{
  "n_layer": 13,
  "init_std_o": 0.023,
  "lr_mult_up": 1.28,
  "batch_tokens": 131072
}
MLP neurons of a small language model. Each row is named by its layer, matrix (up: input weights; down: output weights) and neuron, and shows model dimensions 320-415. Each number is 500 + 40 x the weight over its row's rms, rounded and kept within 0 to 999. Numbers have three digits each.
Before each neuron's rows, "fires before" lists the tokens most often just after its 100 highest values on Wikipedia text that the model never trained on; "fires on" lists the tokens most often at its 100 highest values on Wikipedia text that the model never trained on.

fires before: "|", "-", "\n", "For"
fires on: "\n"
L2.up3066:406525454521507458492491445543440577473503483553553553523523522427464437596532497449568454476450493498517547454496493506552511446476547501519505431549512465473561508452465493447469519486505524478521527505521509473514546508518452528444509582538466482528483528527513523405473538516497448517
L2.down3066:473530428485504519505446457457388463538516523518514542491512542473477480509515524408507462416509537483503477501568535561499529469485509546520521459498453466542485413484521502424457560466487532521441476529490464533464549492434477511552396506487485512488460469453434531433456591486561439571

fires before: " |", " 0", "\n", " 1"
fires on: " |", " 0", " 3", " 1", " 2"
L2.up1758:436496544468592494503520529518460484537567551498510503532544544460521501474497533476538514546481475558507538480495446525510493480458536440488479521472415517553453521510476453459481452485553482504498428456421585517562548493459506548460525487502525504564500505502505519486579479488514558582
L2.down1758:497535498448499491426531423572503481503439488524540452527509570486486430491509522463482566519489464444444546509520477490532463542514570490485476521436476473510543482547539549486517581476487486500504442558521502516475483521528497533465524480520448499526477460451473513441532489558561492534

fires before: " |", ";", "ribution"
fires on: " 0", " —", " GF", " Goals", " GD"
L2.up2969:520553475526547582494473487476461511470490525572475520433485483463524436532517561534463465457539552517468452580565415491484532516485486428456451425431436509492476523499557478496464481536461477460500475494468508527482505492549399451527503459447525521507548529515522506511438430546459563492
L2.down2969:532522544473464539517422518513542452398503489482501503543490552463448529469509537444501489509452581456544461461441454505500520551429457458504459480461553481448507425419480471488496558482481481475501470515520516436507524497527548559491550477442545424502521449437544520540516520520422499573

fires before: "\n", "a", " |", "a,"
fires on: "|---|---|---|---|---|---|", " col", "|---|---|---|---|---|", " Col", "|---|---|---|---|", "|---|---|---|---|---|---|---|---|---|"
L2.up2314:431497496466482486541504501506491473526482442447539490551552523519464460497582485452466526510546434449497515533498550491548519452494476445528450481453525510525548530429514476537577528545543509578501469544413548453497492457495493455400447476483456488530458508525527446520514498539498506495
L2.down2314:459526583463499548522523459515477487463451497496491454393493443505457512478556490484501505538465552508431528485519527501473530580516453493509431510534575512489480505483502607512530533449513495483465511558465546514448500555463444504454485578480443512505457507493564533485534523505486435482

fires before: "\n", " |", " 0", " 2", " ", " Quarter"
fires on: " |", " 0", " Conference", " "
L2.up618:458502481515533541453529481467518510437456503515484471527514542511535511398455529428486502573480528469479450424496586470517452505502559497507526451484529500510510505479534485540523416563478490448504552497438499489485551576487434492507478532405427544475544509441542537466492561506515416501
L2.down618:435516536537540458463455517550522491482449519569524439496492560452586468476537436539547504412509472501524461571438498532472497424521497450482520504567444478518543533546435515530516522513521537498539488508470474574494491561478477512467563458519531457464407475446540491549514480586492508527

fires before: "\n"
fires on: " ==", "|---|---|---|---|---|---|", "|---|---|---|---|---|", " life==", "|---|---|---|---|", "|---|---|---|---|---|---|---|---|---|"
L2.up1928:448537492508426456507506503530475490455442464535516496542467483562523466378588563489519513576554476512397501432528460559499543453544467456474527575522501488534577524583531474524500449510452435422474579510498462505559498595455495526488527526481500509463555418491472526492486516499501475513
L2.down1928:524503534463429480501525528553485498497557569519517526443538463527556487484555484517609531486463472506390541466559442465477528500493536524510497520511539506478477461501480401447491453386478452565498453561462455520545477490491467490466530476452444519492466504470484470413463533498553466538

fires before: "\n", " that", " to", " the", "-"
fires on: "\n", " said", "ed", " request"
L2.up1427:454552480441520505511483487469517520437498532470493466477436482516474523538488529515537495519505496555484490503503528614457525538496513532503483531473558481419483569486485533523418457455494509494529538476436512495562448525544473505567549538536469608437503423536546461522484523531533595465
L2.down1427:519579476471514487444507481460425419484481527544492505481505477521521521485383520476440498521503406505528544496483466522506502503467569542482477494580469447506555496492469556495566534545485517534556483536497530470483479510504534479557521470486507441501484425452518581508437471543502526527

fires before: "\n", " the"
fires on: "===", " =", "==", " came", "\n"
L2.up886:496452492510552468499464413467482512496516516506444478490407506507505513544534399450418499499461519489470517453483465453539491499540515458508457486574470578508431564500483488479581501516504487488541510499464416494520530506449504543536477517461460462482573439495436553574504461508452529475
L2.down886:493505478470454486518554458516550547547486485569474507474452536507511448532450514520600457479554495503571482504473555485511564492493472439541471531467532526465491506428443527558466542519491473482440424524498549508562465503492500418516512382504499520460526452553470541467524538454523487530

fires before: "a", "13", "M", "P", " of", " in"
fires on: " Goth", "00", " N", " than", " Regiment"
L2.up2517:535501417439469422428531578509499545461504463464468447560577488462537493564438533499536497484450548484541515510479522454531525425490518476467509505537507529533485519564535568483403534481523504486392528544520497487493478492496504567479486528475502465457508465493461481496498479559537496483
L2.down2517:545519464560576543489465479489521497542515502601522506492534561477458597538523456621529609504473532557534465521497493529468493494528485558417508443495510553494484544516513475498546538483485510532507559485453433498535504558551519471535490526521439488545499467489492460516508584506507508545

fires before: " |"
fires on: " 1", " 4", " 5", " 3", " 2"
L2.up1497:457424469517521498350556556488431508535471519548558496460501469502544494458466539490561482513430432579451503545520487511493502525449506522503459473519466464517522459476481458443441506439494497510571538470452524482451542472551549480518475483499505470469468555542363536458391540462505499484
L2.down1497:472511516484541478536492415505450541487500442487492482498481518502479517535584497493531512511506539511513446494470440526392510517409495484513527487557486472493465545459450469516509468517479467506540424537513457522533545501478437488532472470497501505522543457514509410481500529541491527455

fires before: " 0", " ", "\n", " 1", " 2"
fires on: " |"
L2.up1019:478460462461499558539476539441490454507502596525550565527522536466482541456541480568486530573524435591445509468514487487492455477549444430443541532425495522493425517544432495459482531492487474502489501517486594534520523560416527525539524373501452537526450504478462503497427510550496470511
L2.down1019:510559502463551522553433535535490557489494512466474518518460430503478510460518475459574445488514546517507491468463489462561458478512522570570504430509491469558496579512463459519534469540486474495537521538529473501531538436544532561477457516461537429422556508534486453543513441558554462537

fires before: " |", "\n"
fires on: " 0", " |"
L2.up2543:525447526523490481527570522496411426378517530428464581465389514547513455487542543521486504524530453434483544551475433456450550542565530508481463506468541483454460427506528499520559417529515549494441514503521417509518540514554443435479571452468555478516512466488535459518534449511567526544
L2.down2543:446507458498497523583498477436582529485523438533459497537418467486560501510458533491466478504477438597522506519454501520407522430529507465498498550532439463558520546506454508506502550529550492589523532488481420520518482496532495458448489504492547503510545475429514442535562503516421468555

fires before: " |"
fires on: " 0", " "
L2.up51:429469509521549517451434458555561508466549539524445479576503503530527461428502472482510484444583470532447507585516516470555503437543501537503538617483478606544486514497535435530409531458517519446446498486491584473513494542563484455472504530539575546502511405500492532536492522505569480502
L2.down51:468472557425532422534517535539444465514428439547473423547536482499485501573595518490532488515488485464476372493478502422540467474480563542586443504490583491482478491490494577569528501463533472528496499495518487490527445495575562520461541525422432502387466481510535458433475562516464532521

fires before: " |", " –"
fires on: " 1", " 2", " 0"
L2.up2200:490485494501497465484451488474485469489459487465512442564511538500501527481497478546477458593473477580458432444514396529471559545457452476482422537509472565466482522562536460506511488442440509486518499530479460469461509417505540562598509522456520452479507461464525505489422526476454460510
L2.down2200:488467536508559564456481427481501472512492506473528509519500496462487526474514491564474445567495380492548539415530528481561497512517553520498506560483476568420525541504523559504474595454498443503485412520483459509435525543508485496515520522464536449508524514436472478486502483475523548469

fires before: " |", "-", "\n", "|"
fires on: "\n", " Candidate", " Title"
L2.up980:498583488478568443508411451499554485506463532457491540478496459567492479438407505418439534494515522482568511430539467541503538567462471437425503469483538496454458430481488531519469534505576433493420513541531507479593568477502526423595501493570502465497529514420493497499487455503432513543
L2.down980:527498505517533458559505522504507486524531517484505486540442481457506467533525533559487552424580522588506501449494543597529529509501487542472540572487543521478475453534492447496412484528513488542523541541542549530464525516501543469470430502447498526416468472527457503574539441533517468527

fires before: " |", " Los"
fires on: " ", " |", "–0", " No."
L2.up2561:509531496533410502460450519495501483426426491556516465458466459436476480499547543423428470439507599572415483518539491556488545434466488469456541517515532518491528460471442484484607479501480459541487521490466505478611467399546476487538439494595465507530504529458505494513549461452524476573
L2.down2561:474536461482475508470532511498510423423473387467497493468494535475550418497509470472512516499453410486499550509539498507551500470455547521487498436516542492518458421495523475511504562546397397487480508473492525512468496535573504566562475515515450560552450532504482490510493471506458470505

fires before: " |", " the"
fires on: " ", " under", " with"
L2.up846:546444447522529475511483551565484465551527496518491448504447485487477452438485444429534483539531467507462557431474496516467515505498480492527506483531458546496566546495519538506573473449515408528583563468450507400453436484473519527567520478521473491466464501549571536486504521549448591478
L2.down846:439429500454463533458524582527522439484537458521464531454501510481478563489528558610456444492512529487509494464584515452463550497534470539506536548425515565482451491542486533489562473518550543503503536498484400515582430541451485519432441508566484485473520495469423547528522516437449518574

fires before: "|", "\n"
fires on: "\n", " US"
L2.up1233:415520516483485472526455470482480466445543476521459531468489515523516432499479525512536484469490593490453515536500471578558537494530492437526531521541492512492526549561582463487561471450440580598507435514481547486528430461526510513500483526484439452502473533476531460519486471454548471470
L2.down1233:543515505541477503479517480518453497437424439551563429448424590567538511462423467447561489591476499491462500489532511509479514466497523529493453433564510473532466387519547470453474491536412508562500555574550523475510550491426526460534473472522513423528492487481532556456554513493471501466

fires before: "ulus", "M", "P"
fires on: " Fig", " N", " all", "CA", " All", "ou"
L2.up739:481532504486543429483532496474561540496485522454497445512474420455408492544560522379495511525490477569499419449445424497547513523504468499527483519462544453534488465473488502511458484485489546480559530475455492479505452547466514498502497485518510509539524508477527526489508561559554558534
L2.down739:513483490498596503456516400477550472506480501522456484485518546454502582488508566563527558446570517502463504540480485499496510513525546488565561530533472532493444467395467453517551540451533499497459484505451485488529549493469502519458553482566451465464510502424573499548527465466436492525